Weights of a small GPT-style language model, trained from scratch on English Wikipedia: untied embeddings.
MLP neurons of a small language model. Each row is named by its layer, matrix (up: input weights) and neuron, and shows model dimensions 170-340. Each number is 128 + 24 x the weight over its row's rms, rounded and kept within 0 to 255. Numbers have three digits each.
A block is one neuron, or neurons of one layer that tend to fire together. After each block is what it responds to, as a language model described it from the Wikipedia text at the highest values.

L4.up42:170092143145157112130111106097132102136108118144103174102146092096134152145120143138164124173144153130086150122102139092140086102146156122167108159157107171159154136142093085096134131143129123138122104141120137094100161161166145150152097144113110128100137149170134127137145099128164109126141115137131127108120164128122116161172102128132124127083129093165102128125097105127156144082138118118091113119115132131118138135097122135113088144116130154166172105166137147125116138143164138158100109132116103117127123114129
L4.up211:122132095125120125108120130122192120151135123144112123152136102100119105146094130135079150093155126094136135110149113096144122160139131137145124080179151102122068105148105155115142121118128042136139140132116105151141144121101112166137112194129098125139124129153086142140146137116134134129176152094122123101136179099095151124096150113164122084135146107127105155168120154170137117112158086126130142111142113124134119115104126105137141137124110145175128130089142155124118157121168123104160126135163144146131131106140
L4.up465:148108105125128118112108175113213132123081136086172125126128123173135146170098162090112153155155151101172168116168080116139106145165143121150114136107107121166168155096141125136140133147193069108116138109103114200115129117159122121102162118168126152097125127135129148107156114131128105141114133119142148160134119150124165158120140127148108120073104126155101095121109150118172099116085121123102095093140117137102148104148081109156115131132144123137119158111142115130137132135156135120138136151136127124133146120138
L4.up577:134117108146124159125119144138186118163133127143191113108120179138169128120139157141133117118131116148105130138129082137142094128119130158164099145134119135160131144120162097088144139125131126131167121145122078156079117106112112163119084090146111117090134148144097176156119085116126134100149137124114102069129185111064138062108127099134114173142115125182145123155145094135156109076129149073115145123120174145138095110144159117137121116162103136139113132132110128151092170111092140129115111092114151168110125129127
Responds to: Fires on and, or, or a comma joining items right after a noun or verb phrase in prose, as in tree and roof, education, child welfare.

L2.up626:100097106138138143128118186094149115114119086130147144159131145096144160120140139143094123117103137106144092149130110164147123133139135084096145155096150159127104154097120147087121139094151130144114147120085115129105140096130148107099093105083047152146129176153130131113135139143118105108078157119133104133115089121108118133137158115103120144105085116091097074092099157137130062075202152158135150077107124181081115114117115132140108138159118140141095143144123149100144118136139121126121108057161094114112155140116
Responds to: Third or fourth digit of four-digit years split into single-digit tokens, mostly after "19", as in 19'9'8, 199'9', 20'2'1.

L2.up442:130102113111112122150132114116185176131127128159151116134120141155143135125106163115147128158164118118130122101141158108150147113151150133135095108116124140130134117114107113146160128101139108148132169135095129147117141123134139139116097104143150159088159175141127166114187137133117163117152107106128097116130073094087167090125118114127098122105163137177132115151099194152131146140104147105128147112106092122134116082115065147113140124122133108102136158098111152150101126112142121109174126138141146126151145143075
Responds to: Commas, and, or, slash, ampersand, et, or an opening parenthesis placed right after a noun (often plural), as in necklaces and, deniers or, boys/girls.

L4.up466:142115105122123138134080165142145090118119120106134152119119093123111161157120165117168109145158154079122120130123128127077122114118126158119085119128155094144141160116127124121127117143161141160114112076140139217161147141129125173092147129106091191146148121153094123153124144096129159154154095086153112136151143116112118132118165117146087121142112114148171163145088175095128098135162123124094122107090135113128119136128147110140117134160149149163111090115113137126132185115177110122126138171143110065118156147110
L4.up836:133077137121081092106097088144130122133145086060154114098140133114119102137141150135111133133102101156134182110148097134124104140122128152102114123152101148147126165147102135118124142121150116095139136083113148193146178131098111111144138113170137145100108115126118150140140151091144098123105124133138133133134103110167132152134163126137112153122162093158118128114132104122134160148150119109146117150071098119125119130180044118121134122151147098157136078130108144137107138121134132118113097106156096086144156165100
L4.up1349:130117120122126165085086138153133077086094121091138101096142121116059134129136117131118173118131150123100134094120122090152130121175126059152117108100171139140179147163097134115142125146142134149129115136121151141104131134112150171105155109128076146173119106167147124127125104131125132114140159129164161138108145126139125127086116101120070115164145115169132097110137132106112106095112144125124135103133133124102146138154102132149151169151142128111130139105086140116108161138113119139138100108150154128171112118117
L4.up1416:130113139150126148175113103161134127154127126105173156133096115150112124123134126118128116130140143137140146134126070128170099144153148133161111082148096124156173121147133132125146123140141151078160146110125122169140126134121118126097157115179144124111109092162139105139155143110137125101095151073126117124176113152130145079095137104128093123108147136134145141098124103117113099127128064110121125105095150119141149147161108106160178096125150153132091119123082128132111141098149117085128109083115123129161096103164
Responds to: The preposition "of" (sometimes "in") after a ranked or superlative noun, introducing the reference set, as in "best-selling album of the year", "only rapid transit line in the city", "sixth goal of the season".

L4.up63:101121100163127106092128118154114092147114165137132142151100148092122179129110140130099112121144101115129156135121127144115096131119128119120098129127133139135072168115149134124152106099144170102134128155119147140120170092129105101138103098150142159089098148152130138101130140143171065093134137134087131124111166148149096175160106112079135143123105094159095179113139128103157099152113121106108095159111140162112063163180145189149119112130149181094083110118109156114091121132140124098117158132160113140152163155100
L4.up440:107148147128138148141080155135110131108137130106088130164137116131137140118082154102142143125112122117161138112134145132068154134120124146079103130106104137104105163102122110105082143109117124135163134116111123155117143142155134087120110081152152134116149196172107171122114106102137075100122092111116129125120127144139119142118095092104105158136100162139085173093115113140149112125118076178116131164080100180101059149172139119146142108139106173146094117151098134149100125127157163087138109116110115083116116134151
L4.up916:105149105087166159149124135113126104129099137128085131125151112153140135120101126127132154109095154119117133136198134089096131114150132143113110150119132138114141100086110083106143168111104079129141141181075148103114175134150143113106105125115172132148112177130129132110142134124180091119133099084122132121157108100157122135116121122085122157130095108135121140112112123109151111110113094140152172155042097169100109148114131156120116123150136158162116100126134123113143151149154085119138108098163145136147140125147
L4.up1090:149142143157138132120139064135152121150117141125165132093125120153091128159134207142097089103111122111137191138194075144154106114118145137156153144111133109107132196159117079141138103127158102101144154112107117162138154144140123129096127095137138131083114175146062147111123147100135125115136116096115167133147133107121156140140110125145133139117114168148106128151117122129091137148113112129153151163080141122117139111162126059140182156155161115096099137083117130120140095137172126115139138085125117132122138135124
Responds to: The third digit of years and decades after the century digits (19'3'0s, 17'0'0's, 15'2'7), plus occasional relative-clause starters after a noun (seat that, actors he).

L7.up75:141083112084171115148110073125157106132154105098131099164113160177117107111123150125135165172157092120163163125123085140139110112172128101146109137162124128163146106121101103120135138190170122156177150133137165150111114126109110191117159128143089131105134134121110148106104138116118074139150084099120148098135118134100134147103096106114130138133137132135083131176099162123136119118124131092116128146141145137114125108132132128161140087127145146116157132134134180092056133128145115125135120123117148148135146075093
L7.up955:146110127081089119157146150148133116116116143090113154141149092091130146103124155161149083149130156128135149102180117105101144120197129117163143111202091138142115162154150111111141117104182149131148121106101134175152128134145119173117156118166090152086150112140140135109064107112115156102135112090117146144140151143108125197163111145118113160112113131158138139151124143091097146065138143108112141154103101123167155134146128174109098120119120129156109173123072152131090131127135144125097129153088152095160147139144
L7.up1158:157102119122116136145110129162201118094136111117136106106131123095142129188116131075122083143138127153116124128120128134151126103155170163187108170143110124141145119158072123124133142118130128127126100152136132126091144082104155161110123110176125170091113124106072157125121121117164121162120089118109169075131118114120155105187119142118089123105120113143078127123125113131122098109088091123105113132142130172102120140124104141142125146131155138141135125110093153105087110117129122130157153123138122161111126109139
L7.up1205:144129128125123076127129100104178082104093116146077105100106109147117120117131130091119114128120170114153129127166127107130094139144129121158123186107099138129125151119128157115150124132123118126136163138100079142096098148097115160145180070134107157110125177113106136115131119137130108105117136102154146113174126133073115105131153093132100155147111121165092115148141172105122102082133109076084105094085146137120133113128120152104149130131130129135118132151129134107132168133169123118144138131119123158112127144096
Responds to: Connective tokens right after a noun, mostly and, plus commas, possessive 's, and pronouns his or their, that signal more of the phrase follows: ideals and, prosecutor's, keeps his.

L2.up1261:118149097074128081116114143100126117118152148079129133148137110093095116112122118166095129151144152097103145141139146120116153112146148133130105122130110117143133121117107146095112105132111125158118135110088118154175146137121135130075127144123109130134148144143141138105130122133149143143136110077127140109081090153112118107129140114126109125155121170170111152167123112132120130102142115131146095115146124109083112136137104124080139072143145119138137143096126157159152152123133108137122126106143144173117168146110
Responds to: The word of inside government offices, departments and royal titles, e.g. Secretary of State, Department of Agriculture, King Louis II of Hungary; weakly, digits and row-end pipes in tables.

L7.up545:144151143137132136131154175153127144122099125106150151106129113104135143108143131121111127188137114122149098124131121126137146101119169117167147129137135149130111157172118095121126130090154095165118088141164175144131120127124107141100145105142122157130134124159131136144081159092160140115140100105112120130125132107164166132119109148115077138095122074111141125108117108132133097131104124129109109125168111158135101091138073136129119146108111110116106112153121105105135147155141132135161144131146126137156132147103
L7.up700:084164144120160168133119150144139111121136145123164129123113101141130166143124089145109116127156121111161124098100141116143100108143156108103110127165150107147093141114128093119089097124145144136165116089121126150127157146100118117095138119133074079139104141146144135098131111157138104116143135143130110132155164118154164133147059129126112122131160188121129125141138118105128082150116081149126130133120122180106119138128126147137114139144133131135097102131128117139066123145111166134156155151122131132138149142122
L7.up902:160103140143128140130164169118146104121132149106152115102132121134137163160111140125098100118083131123126123107176105109083099083118126122114160115163093156093146164176087106145122128124093127125121104072152110157111180106138092126104164103116113135172129145143125133126168112091118106094132052121117139092144172089170145122141160142145131120103154119140099094093101102113134096149102161145113121113172120141116116109080126105134100129150112118134102127085148130132103143136122110126119095147171092117104124142114
L7.up1705:139161152120167122165119119106108111156127153133124108115112126115156116131125183135071145095102158141134113087118111118071125135131120155130125157108141154142093181124074105102140124122121170110124124120105128141167118098142144124175113146091146152120100163148146134133104144146127091178111102123146128162126126131120171121155099093088136126127107120128118144125109142077132119153156110151115130187111124125143132123106119108137102150121151139104151081106121162152101112139114105135156127162098151144140122145173
Responds to: Single digits inside multi-digit numbers that are not the final digit, in years, scores, dates and tables, such as the 2 in 1920s, 0 in 100, 5 in 2.5/5.